config = dict(
    n_layer=18,
    d_model=512,
    n_head=4,
    n_kv_head=4,
    head_dim=128,
    d_mlp=2048,
    vocab_size=13324,
    activation='gelu',
    norm='layernorm',
    norm_place='pre',
    norm_eps=1e-05,
    positions='rope',
    rope_base=27800.0,
    rope_fraction=0.25,
    qk_norm=False,
    attn_scale=0.0884,
    bias='all',
    tie_embeddings=False,
    parallel_block=True,
    init='trunc',
    init_std_qkv=0.0227,
    init_std_o=0.00378,
    init_std_up=0.0227,
    init_std_down=0.00189,
    init_out_by_depth=True,
    optimizer='adamw',
    lr=0.00108,
    lr_mult_qkv=0.7,
    beta1=0.9,
    beta2=0.98,
    lr_head=0.00634,
    grad_clip=0.5,
    warmup_steps=230,
    schedule='wsd',
    decay_fraction=1.0,
    decay_shape='linear',
    final_lr_fraction=0.0,
    batch_tokens=131072,
    seq_len=512,
    doc_mask=True,
    train_tokens=508000000,
    steps=3876,
    dataset='wikipedia_en',
)
MLP neurons of a small language model. Each row is named by its layer, matrix (up: input weights) and neuron, and shows model dimensions 32-287. Each number is 500 + 40 x the weight over its row's rms, rounded and kept within 0 to 999. Numbers have three digits each.
After each neuron's rows, "fires after" lists the tokens most often just before its 100 highest values on Wikipedia text that the model never trained on. A number after a token or word is its count.

L15.up891:574449543458472431538496452468491526443519567473488520562495389523530534509542486507501494540525433499550497540445480545429481557528463451560527487499487527528528519439546490494502511540494499554472431466470458507549480476635418608538473547451487470496494583406521528471540517459509595468477431556439442497472393484505572533445576508455404485497521517543513467464505638529445495500452557399570490598513464557479487555563513506433426425518593505436466468493418516504480506484505526478537479470546489467467522497565459438441519541518477491542541516481516463512459448478475522507570454526516554492464469419567441530481520495511517524449506457537495489534458504485469483450514544547456424524535543548561533500543515471501509505591523496458480478490457479443570434528417505
fires after: " |" 42, "2" 11, "1" 9, "3" 4

L8.up669:506532521480471468506464548508480487491482504474444483520514466499548543538485519521611470493482516455446450563537507516483469570480448533438488478468514510492539563473461489504472466492559494483572482483478472506506570546467398543468516442463583518453465531463424497576521499490555498507508502486485488513459452476436432415399552525507457452456466472460489483447492522437547490550479465479515503526440450533478462528540530507525537607485568414488561481461418508522532474510471491550507468520397510446481449567536538458464481523535516498523500471503459480543488504509539448543394462509523566504554425461510542477445484551380485531507423404529596474526524575509445467567518516522464508524514471517540425508539512442489476535426512482503475466492496529542515434500518511
fires after: "," 27, "20" 10, " and" 10, " |" 5, " c" 5

L8.up156:511415495450495503498536474441471459499567490506439491460493543626537492479529469472553425426409506535444568544524472554529496518538485473499503432449490518449479504539536537563540485453397458498503527465459495520497568516497404487492462480546547484520499562562504451502491474529530550509511536576479427455472563500476500463522529504448526478533478448504522503480467440418525524513463458438516451456478577521456532440496583505401483513469523502549490514552515492515515510542488472485504549511466549531513536491488452545535524507527493518558472392480527463490458414514482498552485476461513514429501404520480511454435537522494524567486513524524457454598506528499394515507539515590483464534417492475491498469491551501515516480531533459499450535471524524515504499490473549
fires after: " (" 38, "–" 8, " " 6, " the" 4, "M" 4

L15.up134:516489471501529480553443524495530517465499491480544425528586460401482465485492429457466496531591514372483478501562492507493481476457484447465494609529494485523507433480559487521475505525507443457529471485455531463526488515489541457517422495506539508516523489479497500480541580462476483486484542558580485528523494504485492497476497495545529435514583526496508474487546511509515570463489488555455488477471569517589538482551548503493541452470525539477503488503500518475455521494471487561451522495479495552442451516552418573493494526468533516472533407525521500500477488436396461421450492506571480535481544545455540472559502413559538541467483490517579518454548474490543525438523520451448447465473543549528496518540507548524518495473532530469480558465482496492525546526492479
fires after: " |" 25, "|" 19, " |\n" 9, ":" 5

L15.up285:553491493441475483562478540495506552484481490459489571451496481550561511469493404580573508598482522546470516567526482452477565477529473561522479518517501528520506468381526447439505510556530465486455509525504475493462545522550456511473481472509548478547490536478457440511476500471484460479484460536554453540567481542516529522439511489555603461466487464484466468460454568507486551516495538560451543584474447541470484503568450480535465498498512439538459507521460444513521423517446518481598460483563485533472493557501489505555433521489469480524454526522428517456472501456518494476465496465486545508549548487416521487482578481494566481532563457556545502429500511529468482495545509586484525489509533421544495504477500436433484443560563498452493485460516536501551461422515453
fires after: " " 50, "19" 15, "20" 12

L8.up1657:513505552509516474522499574430483451485533453547492518522521547583505466513542516469473495520438434371530519565481508497554477604438505500498469444473483497462511528503519477511494394561486467481539516497496543438500515458469438559515503471571491462517461497497474494475542493491430534528448576560439460443496413489471482577580494530532564526434503486460572488548491485544467509547462521463533465467474471474520507493473493538517520507457497432516464468444481481455461489549397486444518432493543486560502560543490531528487518522492584535533519554481514497486490449462527489535550502488476536494485541559516496525523524497492489442492516447502464489562516425433471546476549553487507426536436450455455507421506520530568494529457552470515514459501539488414528449495506542
fires after: " (" 36, " \"" 11, "." 5, "1" 4

L15.up366:564423635484537494532562484464490514562479535531556468510506529517474526500486478502473500504515423400496485477483453479512549533457452479526502433491568556470542453501493495476534537529454475440524518486499441486466471520502541547507600501508514526508441478569454468434510422524498529449537518539506521535494549548502556525437498507555447593505542517457439436490488482435461515476527478439497488477463558521475474436501466483518525460406538526494531508452459508544515490495471540547500458403558459550521479459484540477501421458474477506495454557485493530420525552443511482497459472499408572575525471549528488509500560481540485427487553503489477568531462516463436425573542568461517545491484471461545512451462528478539497464597499438553516548510512409438541461468458501
fires after: " " 30, "1" 15, "2" 13, " |" 11, "0" 5, ";" 5

L15.up608:546540570479443513595503523515450543512515483476427503462543488497550509514487516499509498471486493462556441532573447546538515416464485549511540546463517463490521439553608526526574542492505475470550518455508586491514567465500462440451497473472576527379521517525427486486581514473479489520431495519511518542484525471451473534511500459542543407437533471514470465501483458519474492553468545467520472501462430497546543489510483508530488462472454487543499475532455535491508445521539574526613571539465572477525561500579507509440479555451554462511464475551474491394525462490525530518473510508487485583486529511430402477485522479508520457483510536497544493582524469505544520498500521487514461544539517389532455451440533525471482499494504469435484476547557488590548554524509509
fires after: " " 33, " |" 8, "|" 6, "hen" 5, "b" 4, "ulf" 4

L15.up452:602465519506479456507489477420578514476469444505423480463494462503526551527516483499462486489505455504501475560501475493411555484466493432473499466521570510497567508463507515483591532439571457474516556475482431495487518402527432547530546561540494527498506519485458428483493478506477485507508492532443486451481516536551534520503483489550495533447540491481534537512499582554469582570467547481541467491500541556597501452534436533525589539430589483441486446456455512542490481468483546478587525547536464443538461513455461480484415478508584510506468524554446490436446498585511508446449547461500483499547483519549458455447543451456499543532485431501488534483543417464444483509429580441576515493524496441428559497479471441467504446537496492515473478481517512413527455527426536
fires after: "20" 21, "18" 13, "19" 10, "17" 6

L8.up880:511517568516448447440549553444497511535586563509455463497580476502498480536557414494548521522579490428501536489566507501445455458431528546479478442501560497556521472425567449541591516464506522460417506490545441467476464494509505542528508523412566437492558489483467466514580517532486503530530466546481511609499455507465542493437490426527492470488537486491452517431487551461531496493441481531479576398554436577485492517467488490475507593471537486543468503497496468542498527508507525561511525460440518498560501518525516469472495454491593536516473501529486486477511475459443484471418435530552473556463414517552512537480500462502516418497518481485552495499492511575448467446501509507500466430428567496522555547484565443487474470495487442592535472559474485487492441501504508
fires after: "." 24, " and" 14, "20" 12, " " 6, " well" 6

L8.up1092:530483515503523520494566493492518495499498543467494513421504492503492490525464470510580436485491449545488594571432500433465502529415488561509531521487518527523532469470501427553535491522559417488459495527428510534412499524555467576491511496492461478524514559458472544486529510455493546494495458492463507456552499514476562527534453449447515547474562450441452493534445557569452503503532518435522506477566417441491520538486535486487497489457494425498468459440426473462471513521536498508461492434559471536523517458588502474480499533503512466414479571503524522498421487552493526536445494495408524493547482541527527540461480491427529538481524458449523593532482552461493487522552570463545386482541451476521487432520504547508488462499511486500517483476543455456580425450475451
fires after: "2" 18, "1" 15, "3" 6, "-" 5, " who" 4, "5" 4

L15.up1673:486493498509440477449557468509544527467546555519470456564513485443479497483512501472550484507523424488549487496559546445511503482468477464450538469486489556496584452515483477515548460580512538456501460487503479539500480486486487503508494482510451540524456403537483478526503475441468455585529531480518522543485475560523513519516463493504556488482455488463540521578540496476435499508514489475491490412476500520569571455491481457551431528545497504505450585497502577499636465518539529531548512480515532511488476549446521487541528478458501516461560591503553441516493510469511465510547512547551437430495568477497497482500466495517621509472459541507466495487502463522483557448474511612541511591402528450506522536548510576524509564436482476558461572480452472504518480505450521
fires after: " |" 61, " in" 5

L15.up634:563468498520416498450462491523565590477477575553496501461542494448501464539482516494541488518447515444488547607524475550543473472436502479528543505484537491428523516485525520484464439468547498468548506527494490476469489476526447518531475577463530538503461573499536453501504523428495519509510475555497420521521489508484515543468552535442498556506443542508456550504542574504396499530471553447647494502451470463535534518518518519481434408496553437436484476457440575498495494501452496529490548464511527470460476492504532522470497522541572487564464524476517548493464486469499492511462476531482557539508518555525503538438521528473496507482534506477494536494485443488457490525514557564475472488475535441481491511506550523487518506571509565403504486450549480520552482499496498
fires after: " on" 20, " |" 19, " " 12, "On" 6, " On" 5

L8.up405:528513561517527461500484501496437515478600480478516482529536486485526455481593537498544513509529529472461543530434497514527516470460437503476517480521553537519472472425532470464576418566480403418517510448479447506512414523464451552462485543527515502454443538503528481501534481505457510494532461570510510505548454536561541502424533462479465492528465478450435558474511429582447463510512573489538533485516510453525503566471523490528457468533495521473476564448492494444399487498480577522523470508453501489532489563524485482472486538530457472491494506561482505518451494565551500532494472542450540496521534510538489532482497441480528486538546490534469495575518525491456530503482538525536485554503523419476534500482540494537483458599501489523513560584472449452535440515517479
fires after: " " 39, " |" 13, "1" 12, ";" 12, "0" 5, "2" 5

L15.up797:463385504510487478533518499524496542486533601433507477470467506508524530489480511452477508547498475419563561499512428457518507538508482489481524512484490519490470498458473479472564457528524502523508469463449464422556519453564419554508477498442479454516411448448453593484547486494536466490555485509490425509528420512495524505519504506563518450572537473419522522439497528488470522458483463559556500545520464489519477496467473476500451537454524447365533481415473563485454478496511456515497489529548460535464436499529515523478486445522507488481562498506540424489471519486514550493496471495461566545575539506582510529521529555488583509542517507517476485435516458495522529471520466513497499493470503447506556536541566488472597513487555461525515537476542521549450498473415434
fires after: " " 62, " (" 14

L8.up562:486463517490525507581556484486433519419490511537526521472573538489544467530559429517494505476496446523463508523452423519491519491516520444484467547496485504458547549465460536463493519531469457435539560502448476479480512442558538519483480572467518444466469475460480532469512480507523529524503472605463457466537564545432520506538505459409498518511582440543507483515445416532449506459507478530541513469385496541487545473467477496485372532524485467509490480473473483535539476486462445586473571504471535572461522513467485530446458418503534545533541519486445497485546491534517407510452462525479575562623490484484460487468553521481580506461452487537487496504531463534571498518480558443466451543480536496565569494513507488511510531496492485499472481492529510515542540533491547
fires after: " " 39, "\n" 13, ")\n" 6

L15.up751:485456506473476521490546539505513454491527519507486592450525486571442522524529439535522477433551506500499582599429477546492512454478494491473560488530448506472485463487539413479500490596546437533469509507457499463467534453521476538525504473474535512537513573613465516512563516549474557545520501512497540459525542547475478424577554516497504483508558532477557522546444459560496546458514456487491503517453434479505438562548482533498471474503533444545518496511492506437519523512501455532481585468469548506473484488524449501451460470490539510493537487464496532497567499458545478512464466465475566488506454538490527464487538538467484486467457469507483457532502563510454463536551531496501398461561437445501497481576587484493495519523501517477567463492496508523518497486503536
fires after: " " 58, " (" 17, "–" 11

L8.up386:488529524481465513504483513532484526447493487499471516491508500534517468537556465516553545491506488471468543511475497510576513520517510459550496401503493497469556493499463524481530458512500517437455484536467504478487475445522466511508518511532503507530486495510498490523517429535526590539466469486470546467499528478503482541440478460482415483485436465517476516511526459492543536441458490504507493419483404552561536511527443481548513493523494527498485524510559460584492626579434446527529480557489470515536541515491504449487491424591508576527486514527518491394498494496444451520470419490473531522530535491524523444469532565491451499451445452476497461575495480550472556497517522552475520529385506513496482551508462481507467517600516463518491492541515567518458572512495584
fires after: "," 41, "ies" 7, ")\n" 4

L8.up1060:545493581485484488470518509447547528481523512525486481466598520564498502502579462514443529509529498472494561588501505392492496501487458531526461391425455460474557482415546491606500473453537493473424493563464435513478508494531496588505549518429519438505480537485523515489543501495591492503501465541543516567539487482480508491479478436516511473498550528474530470462465587453500504555472486483513542517512493467464461522563482449472466527560525449448528505480483503545497456575405498438576523461547528541452498447524521539417456409443455539449542471542456522476465513497458528527468409487577475520473485493434527477551517487460521444478503444471447494498445549507489463434533517454510496488476528459591575472462525501545546550472489455568489503432534495535517481492467478
fires after: " " 68

L8.up1721:526447639465421473490508499549498498533513488530541425461494467525525430481478500512512567458518481451549478551410519467427497439491482505485475463486502596456483507502493422473508369547514436449536513509476441483470440514485571521500529519552521559560503573457542528532471485548574410448597549528544456567539494544485512510466482517527507510517499495483483462504490509548425582509509518465519471506450520507509424528504566440532457545404582511461581534539449516588485457555543496442436495507475493518453451538475508459512515476539469517524517462561567561531540420502455511534521482518473474511519590451484486536550458531556528423500528471519502475441486540509456517482497506504495463584540463462533490456555517456413449501521505454490534477576566550508497431519511552
fires after: " " 42, "–" 14, " |" 5, ")" 4

L15.up1901:549455499522463490487430476525429536502548542549563487466505490489500451494542509534475524462546491436478535529461485434466500496481441566438476506492490546491532510391553524485449495480440441453483526463492548476494450512560505462511443514466560525485495556482444552455538434573513422498567539547516529611496518551460506442417490508482517538540503434507502469477426510444545496533593469454544483441534539481500523464538538458482574526477498493415442466502468569542477503488513479538472570475455486531494549509541485504547541551530457505512499515506451548469533507474465430473518507501556497471484453527511422565496473492495472539412510497560463562450551569490476429466556474551437485540425542476486427489513497493446506485463527494505491504588554508488528545497394525
fires after: " " 33, "19" 13, "20" 6, " state" 5, "–" 4

L15.up1946:486411525462471486544538452483511491512489517597578504598541565523459513522540483483472396446505527480445514493561504499527515544517369490426541452470578534503535498440508525482498496513545518533373493468541470509565451508575470537451531488462464511494502546491458478504570453527463478498521514517507460589459438541431481531449446479513525500511512507530476569527499551486483508528515515480488539523511502559520448513465500530462492466468505516516517517523514554488473469514565546486499463498526491509484530492515471488467472525552545480556512528514453534501537420452486497552520428508606476505482506548507471425477499486547532493426514449501520574471448537446419527490472555492546540556480466463452517492532448532508442514498530449461429599441489522574510473488535433
fires after: " |" 38, "|" 11, " to" 8

L15.up2038:500400516520544455506512485532514582468504489513497426443481555504536524579488555478539463502561441495493474507473479457535519500463503582571518530485516465486504610493461491535534545500527432494478481561483504497489543435519544549466410481426497470482407549517508519535527565489570481445589549462568502490527520517421588513601544511498517496506540541523505529450443540544565578505511499439549495460505525490478574409399470516493509587452476477427545479442451524511483515468514467543548525496495548552464471502475501516494511481490485436492506505509470454530575479419491588457444417509461511488495535486478489559516558476529518491436467470505520486428518506543504468482479583498520505507491490504592507565525525442458556488462582511529456481471503488551491446495474446
fires after: " " 88

L15.up1802:534466461556502488592495480488465438486467509453489412549429521537524430468479486495525449459492529518495482470496540554461477455537498504414469483559470523479517463536504477542480500507539462491447481550431453501451466522516477448512411429459515428477464559495498513553500376497562541541527493486461520503459571534444469434489546434487470537493540434519516492546464504485510416486528473490527494496452509549480555477512441519456479442504511539499509394574522544524509551470456464492495564544477556557541539510532402504500481477442544520584480501497501449505508478479411492503495592499481503543513492580417564473450482474517481512438505474535495480452574472529409577599437500543533488488478430516555476477501528542522522533519550598503459534445474455487552463500449501
fires after: " " 41, "|" 12, " the" 12, " |" 7, "/" 4

L8.up1908:515441480529512499570538472543503474518483489491406434419494474580522458474524523533451515458538474481458580555475516504367451478461426491460441531518478487445431482488507440571473555520500465502532516461488448537436450470448525563522505547478508457504462534531512428493557471502501532469511539507564540484466442557466476507497526513541440524477568545515553531530484527495575529588508447452547506510562494470500558441449552423492460472525557468475472562461517537552503507513459486483542552431522535473539445549516536476509502524460523494481461416522484515509491465548492520521524437456521525430548439518479453422544515447453501541436537497491475498538533467512500405477589516562555493493546556484562629560496516518488499432577526423575581543470535539592449474456452512
fires after: " the" 29, " a" 10, " in" 7, "." 5, ".\n\n" 4

L8.up1111:491491511526511481579460518476485486481435505461519452486547478523481487460532450533565465524483516469426530488412537516468484472470475508483427521549505543467525573460606472454478438517515384496547521480389521481475482495536538563515488503522542556473478561511458559484459535452452488444526524523508480547499493519452551520458482416460478536504566543443524552497570472441480471444516451467499482467551528489496472585473515496497464544563568486478529490483460521496529489543580506563462572494522538594472534548468490466490480504454512499523528482467502444486518519467483515557493415535566493534464477539508458502417489556451583610504473482527511497472526545557443500514517501444544515564479471455564520493547552468498503533529462490431513515547493473502608460507516445
fires after: " |" 23, " was" 17, "|" 15, "," 8, " were" 6, " to" 4

L15.up1321:506444499534472448546537482460443528456520479511428432558412529417510492492568515477603464495413507481516501459515488534494471478453531464439502489549453495463529504505512430481453498543519499514461561474430512510568535541494476508496494508510485489543507492477507513547501464495438409517522522482608558488458458478545496488439504423511481451504610583483433543444518499464532496555416540483497409525512490509464556507447474549428484455514456489487453540501472438544531564505505525531552546460561509507466518465554565533524496506492510504526512497547425457532530420520604447534517476480445452525511477496535467468484575469538555515458536505529527487462511513484457492535432565490452448546448521461530546520470525474501456475503470515475477520556451514502541525505499496
fires after: " " 83

L8.up927:508529492458466445508572505464480468523494552499473502532490555544522472451571427506479505514461507467499563505435453508446514550519376483485477457564535560548464540363580512441463478522573519541441484466508476467410501503550488473552481524533503580496536511537448438496530464520465512474542497468531423592525426509427472524441515462581529539462469547511483487516523523436440470530423406519469497512492436554610519451514442412473445460461548511511546498506473535518479486494472452477479514500554524527566438557462506520527459474494500510481488478524469504518607505514547474479530502516444507508540498477540466562482513515500503447466520492525504503484559509513441515456557548559497471546483540444454515525537558460419525530542545504492530578503506492538537489505517437
fires after: "19" 31, "18" 21, "20" 16

L8.up657:510532488532454487496530433471520509484545524547495524470463432519523495541577547480580483431485432433583458515514513491463528494477535476466545498500473600540521492463532487509492536554545521493500512532515466490469536544564563514494536508455457559423410454504481473458502520538486520525552549516501531465538506517501495473499525414539470442520594484590488525508499491517491520496478463492427467521514489422574542464466437545557461545465528488404511528431419443527550523531506542482451507463488529477459484485450476530539561509468494512499460548511487548514477492550478471494507447481456541522455550487528553521482514512472540532438580550521491529502495488471492485520557519434470527546496561446514535570518492535473514479493460472472464522524486440520581419509465558
fires after: " of" 38, " in" 15

L15.up97:524477549543525457435542524508466443438515528597473461539473500445521557513500463496506442504462514520527456464553487496512500529447520507510469539538457529487566488464517469496571416500496482472544511533495499484532516478465441523510536502423540509474454513542503524528525478497534536543437510509636441549503417508519481483494558477537513450504535519477480521567530504484469601491480499543451454507516479434533439443499518565527515516472466423561425512541430538517491512506508498510469521467534538523455431433423520472472504468501504457556514465530440495517545500485487462485489499507436505480566501463541562475463532489516485526509602439516569493480501435519431495487479536507542482578535462548503561504487508514493503453509469492473438483466548497480557472501533513
fires after: " |" 18, ";" 10, "0" 9, " BBC" 5, "'" 4, "ipe" 4

L8.up197:540409515513506509544534554469496475486443532529520512475527471524511510539517437495536497470541481502463493505492491472503543477536433532467431462464494538478555490472547536564573425502519495501483453448487528477457600516501432470558469483503550531470530525485426520548606481479578475519512394580490521525451463487476438526482496415409490449503512473501494490469469570469515498466453507527495476463512414528564477468474446466503455505467475494464498490487530529472482452562492493527451558519479601513564424443441490503474474506456556479547507496550547550523579435523510553590476544490560437493507542490505498495473480498431406552514529415479600499524483489573476519473477491559554447520456467410520469503420518519496509549475547503490467571500465491587488543492478492
fires after: " " 25, "," 14, "19" 10, "20" 10, " is" 5, " (" 5

L8.up1762:544502460449556434494550512529558528424538557488513495495470509496455501465555473498550519484490451477488493484572499536383501483529472505566457521480541548569500487445545457457587496514516491486513548492505470492488483461516516547528516493507538540552500538481488531506481523451461554546652453476463576525492492488458546461535464453509522422455479536447448452494456484529525486484414458535529459466480453537585431480464484425471472498565514561512516543433511502513547480505465497485583474472495596499572483534469483575479485506543534500459542484566570509502566488521478493463485521516487515492524549499517477579457505431451499434503523482502541496484506500530467446469445473501500452449499497481459538519423520463459501472489488493544548544549517484537437456526421487
fires after: "20" 36, "19" 26, "18" 9, " his" 4

L8.up553:497507533516514517459546493491493494456580520499495470509520497542462435564562501500559505493490497480542593534505515440471574506509565530510453474437444480553490465396576495523519502558587464477504462528502396476458536483531459505547537499466498472422507542514520441473480545536605563479503432478517490515516504473451535465538451480496491416495568466488509523436480531543486495517454506517444541511500391478543518516515558484551487530473559431504479495448460522498580497531427504442572528492542540455561530537486537529456523481459457482541519514453474511468511439565483491519500383445498498525507512452514550497478494496416470510412523462509546502495490509493424457456542437485491433472398504454472480458467458522507486467512555501491469545457454433512522416519567582
fires after: " " 67, " (" 8, " over" 6

L8.up1512:509481555528467533506473496466495550464425514508417527531483598517531420477481415460472472441507470559525512524577477503427452551515460518521465512543509437552508567491461528583522524541469522512499470478434497553558487475599483507467520502435536540479429485501509488506532549530567590462504539574495550513475456512450490441500528573490494499524518457488478444501486507471576516555422555464539510489488450507534458538459519456512423459448462459454509496456494518599549492536500485512524472519500630576505484503499521420550505493404488515535550474487539427494537453472396437457480502555524556492602474469524466543466484528486497519517496398536461541492532532488490482484495522525513507522451456510503504541550484555472477524505488512535449466507532503538514507475540466
fires after: "20" 29, "19" 24, "," 4, "." 4

L8.up343:510397520526484434501461545534452471504576459493474479496522507474555551502520583442481387550490463535385467534512460503415511456496430480548511581498493538505491483457514492500535450435515503512556505471493428482495418519554516521394533476534546514491504525468432502511497490513537523468473529592513473565500496519529477477495522489457503488497508460433480469451525435456545543492490546476450499503474523521533551570435521517479512541581440536489524503510466539506541439474478446576549500584494487518446515488577480510521418539536469545601496511467477506515564503452441533510491439570524499466584496517497482470435477483538546438480451528527477477464530520537469552437460577432505504588522449529441481491496539510494485503507482401513493516526483563452491500457553470
fires after: " to" 37, "|" 11, " can" 6

L8.up251:528503517550430507520531489444474540499497547436559487467524447547487493504600454505523479461502469448473520588516481499565528507506511508489529472493503522470503530531535426550483484497556440504526560493498466473425553518532505558548532541549492495456442559498466483532466513496478523492550488506580549493605426498557476504432527499512510486482522524501537474539467419511474449448436456454518414467511472510528548496511520501507482509457527496426482571426502557451500541494507481586466485419538528483522438477434507474470446478464441505530441557483452519519467431451524461511532484448510485482527519513540493499439488489463468485478488495552575486519460485459468477465514469572552426566544493485566566497482464505527464412573478502427540557448472405484493435467462498
fires after: " " 38, " in" 8, " on" 8, " a" 7, " for" 5, " of" 4

L15.up447:509482540436533448522452528499533547505477548472514457474538482613504448529495494498480513436499505448451517496489506512552564479445541503496519463476557459485532515493517497487471544562535511506503458515443458513552485445506557506489438481477514424485489520421499525500485575527503510483465543521514481442467583483513559491497492499523462515478494392542490473615412529443519544506498404519575513494498520467548498519462519503486468467487567463414506552560542552558493487494506534467479511449534548507466515556473477520479471499494429510530462551539447459476486452532516473498555533512458537419471540478492367500498534481449515509426583478508523512503455529460499497542491487467449477471512433480483517453525494525499418503507583529526450462496597476442521490500466456
fires after: " " 28, "v" 11, "10" 9, "1" 6

L8.up1091:483443453476469459543495469581531540524510512561456528555526434533532508446531471523517567494539457501515461452507439544484622514462420509517459469539551510531601533532491528440522465542459508467451492509494429481429514540568518498470476531544446582547466480516483482518540452518472523471498485500513484536607518528574463442505501496478440455526426499501501519508483517450483512484470449578469473465498483476484589515517496505474502478435537491468514572528551492539457508529481508483497493538516548514503506533490489562442411446553501514574534545522448455472530497522460387448519412535514467513491493408496525498569534527512529473501457443505476630609461519457489539507491499458533474511458618485534491481533521496447506598543491480518452545511529497532493487491522547
fires after: "," 64, " to" 4, "enia" 4

L8.up1942:526523545530450438532451492479483505492514487604508528540541473458527532586482504471483499468492468464399481545537530496470513517487489502478503493484497562479566557481471520534508491464522446469519477470464515472559460458560523510445512511515528524559494512615480472473448533566482500571476542504580497483543449528493468518469520506534476496575504469559534452551533490470495576450484444487460504482481500507510616505419582550515481560484497463514441565431500544565500510511517535478538502495509464522524399583493456547554444506532442546494459543509419516501510523516503484501479426496487435469525480574486477517512457500463515463485415455541475546494475516519548494529440610418544470556420485481511539579505522519424484469544444420494535508436454462538526495504523536
fires after: " to" 20, " on" 14, " On" 12, " in" 9, " of" 8, " " 8

L15.up1610:499462601462491461566439447567497496507497487478518508553539499467543532446538505471553477521554514532453495474499479475501496515475404462400500472543512555563506456517541523514454531564538477486516455458555489457475529534479489504485489517471503519469488598521516445463447496524487470488474526513535573559490449548547560472430535436484465497404487467606511514503470480445514481482559530423462511495532558553585482551461541492477526571484433593499515521545483484429494529518537495532525524509561439390486521585531464477461533445489477499507539551505527445435505491487465507500523533544558494455490484447474531499477476521535498508417513449514543557494482431535471557456498552502521518515524458506466516541500591473489431493535545521523501545582484500561533573434480608
fires after: ")" 50, " |" 13

L8.up730:486462544470486495496533450520533511480434548450530479427492519540527483539603554457492469471545498445544511572521467446482491524502506487540468492463483496493551573483489428565494519483457565483449525416455469472480530448509485551473497530414486466545508473510507447519518506507519455516523503488529582493487448499454569504547509471476551526460566516522473519440502597482489505574497444514582549491491499511520509428451478501494441483436557429442467463501478516517545577464435492450488543395527535495485458486462484514463520451477519495573495492442565463452559425509536536477532499493488518522539541466481482532486549528430435497546518417532480482476498528463493422473480447528518481458490537485513537453453485534478591440474509480582509528425507495563491426501458486
fires after: "19" 29, "20" 21, " " 9, " his" 5

L8.up448:511499492495486528523525483456478497494562527548442497513505511533479489520541459456534525455502487514512461490559534521492493508490523511494413459537461502488488490446533484548503399488470474550532444452464408540550463524539437498519570503461509479530496479567493482515499489481559440551553478502515465530497468465444439494483535481535495531582614484516445515521555476429489450560457483467483534494481558539501509468463515567490451537448516474447437558515471531473473533560506509527545537516485467489489517461524517457556481516468532516584490457528469469450505474451487493528433514492459543455541528445501462586444476505435528537453436458543437472543476491523462474468507486483592516536447448535515568498475562455457519511481505476493535546528522458525518391494521496
fires after: " and" 28, "," 10, " to" 7, " well" 6, " in" 6, ")" 4

L15.up890:616470500527519505524524526527412490501443496462536481523578544502528486564593428454453493511522499535507476473474416468498530480495440446476394487555504513462511548467518501538442528501520463503462496470428508423504544487491452554460522478490481516557521497452410517529531477498521511514509499611565447521448503487492586445496495502534438519519502462466464492549605497454537461517552474540456501502445498519486524481493456468444460571535501482467582457453474545494604497536462559526504469525525545530521506506405530439508472512499566557587517516539515490470502562511532460480453480538531476554504521487513480485512522507437545484482520455508557578522482487476516511503496523572479459513496505384516436507497545458457483607518505456461459507570487494436546482539527488
fires after: "," 73, " |" 5, " " 4

L15.up653:565458545481419441525558503499450459525538536523539543455557494546504463492516474500488541503543543495453507483463468517522586569416536507496451488496466501446565456461526458434521468593556534424470488508496481541437525500521493505507402470563566474502393587561468464503453496531489539536542474499510473506533444509455534452557563426467512521462549446471462529531484456528388544443514509496508535431465489426471515487507473481513522469458622455484467504493543545524498533427509466536504554528572488473572569529496424538477447509525497522561450487493518533499447509459469489534428523493459566514520481448509522511496523393503550513457527479540470489483506532420487496450491523521505508529466502489615550530475518496484535505532513504497492534472549407465526506547484479
fires after: " " 48, " the" 9, "-" 9, " a" 4, " |" 4

L8.up1966:538505524473406532528501443435421460557549481451486470457512453490523397528481490513475542490484492467509522550514553483525521443479478550511485518523489461429403548497558363555532492566519480480458512525518543470498510527484407486564437531475461493463440555497464462442544507572535503570497501507546433518536503548475531460487451456535481435483531531503478501539503506470469467517516543497460521440459416485451479493471462503477485582457473482444474560539435443449497498568460526542536522519572566546518533523544550466437494526512528559499533461467555447502469462499493561500524460393517521452444448503450477465449503547530516522559533489503467511515491457470511481553457556534488545551463548437557578457557512555523460485485525406475466440469552436452544514530522514
fires after: " " 31, "." 7, " Republic" 6, " (−" 6, " (" 6, " −" 4

L15.up1119:448491503458475412468475481517495494496491493471480435466505458503552462465522498506526429531553531478498461539463421471444535486476519530465520525543507465564519479520489505566519505468501443512520524415450470553469477573476546586486520514539521515491489554521493507474469488430511464507533518515613571512475490530512449496453543479507523502468517491533548445503501455506503472512529490484462493531538453505606498601470452539518551541526475418411485489478503477433482453511470574527457534442514508453463491486563415570570487527459517533544436487481554453539483494503475516488422553528557448506461506483527557488459463507534516584502526430631460531503539447522469492547543489463474434452457528566545509454567568449506498484495549545464477446544545477542541470491467535
fires after: ")" 28, "1" 10, "5" 7, "0" 7, "9" 6, "2" 5

L15.up2002:486416499585409544468510464536476541516589564551505460441579513433461525559500540503554552492495509541531486467486500512487548503504456494497449465509521488468483562442512499504499471502505499453548476431513459518515451478533495508564425475524480497475454548480471533518521515496447529537538454491553476537478466560517536547482484480454512543554506507467478517462503532497460442524540490453501527514472437578603490490421496515480485517484510481431490494500511482482434568501541571510522503532559462555480492499593532510510538472428478493526519445511518411525519496482427520461506497535536463476516504559476458553484504495544471534463497423565490619484427478499515547461553520484444528514485518458476482518501543518519445524513465492547407458493539533558471453517465548
fires after: " |" 29, "3" 10, "1" 9, "2" 7, " –" 6, "4" 5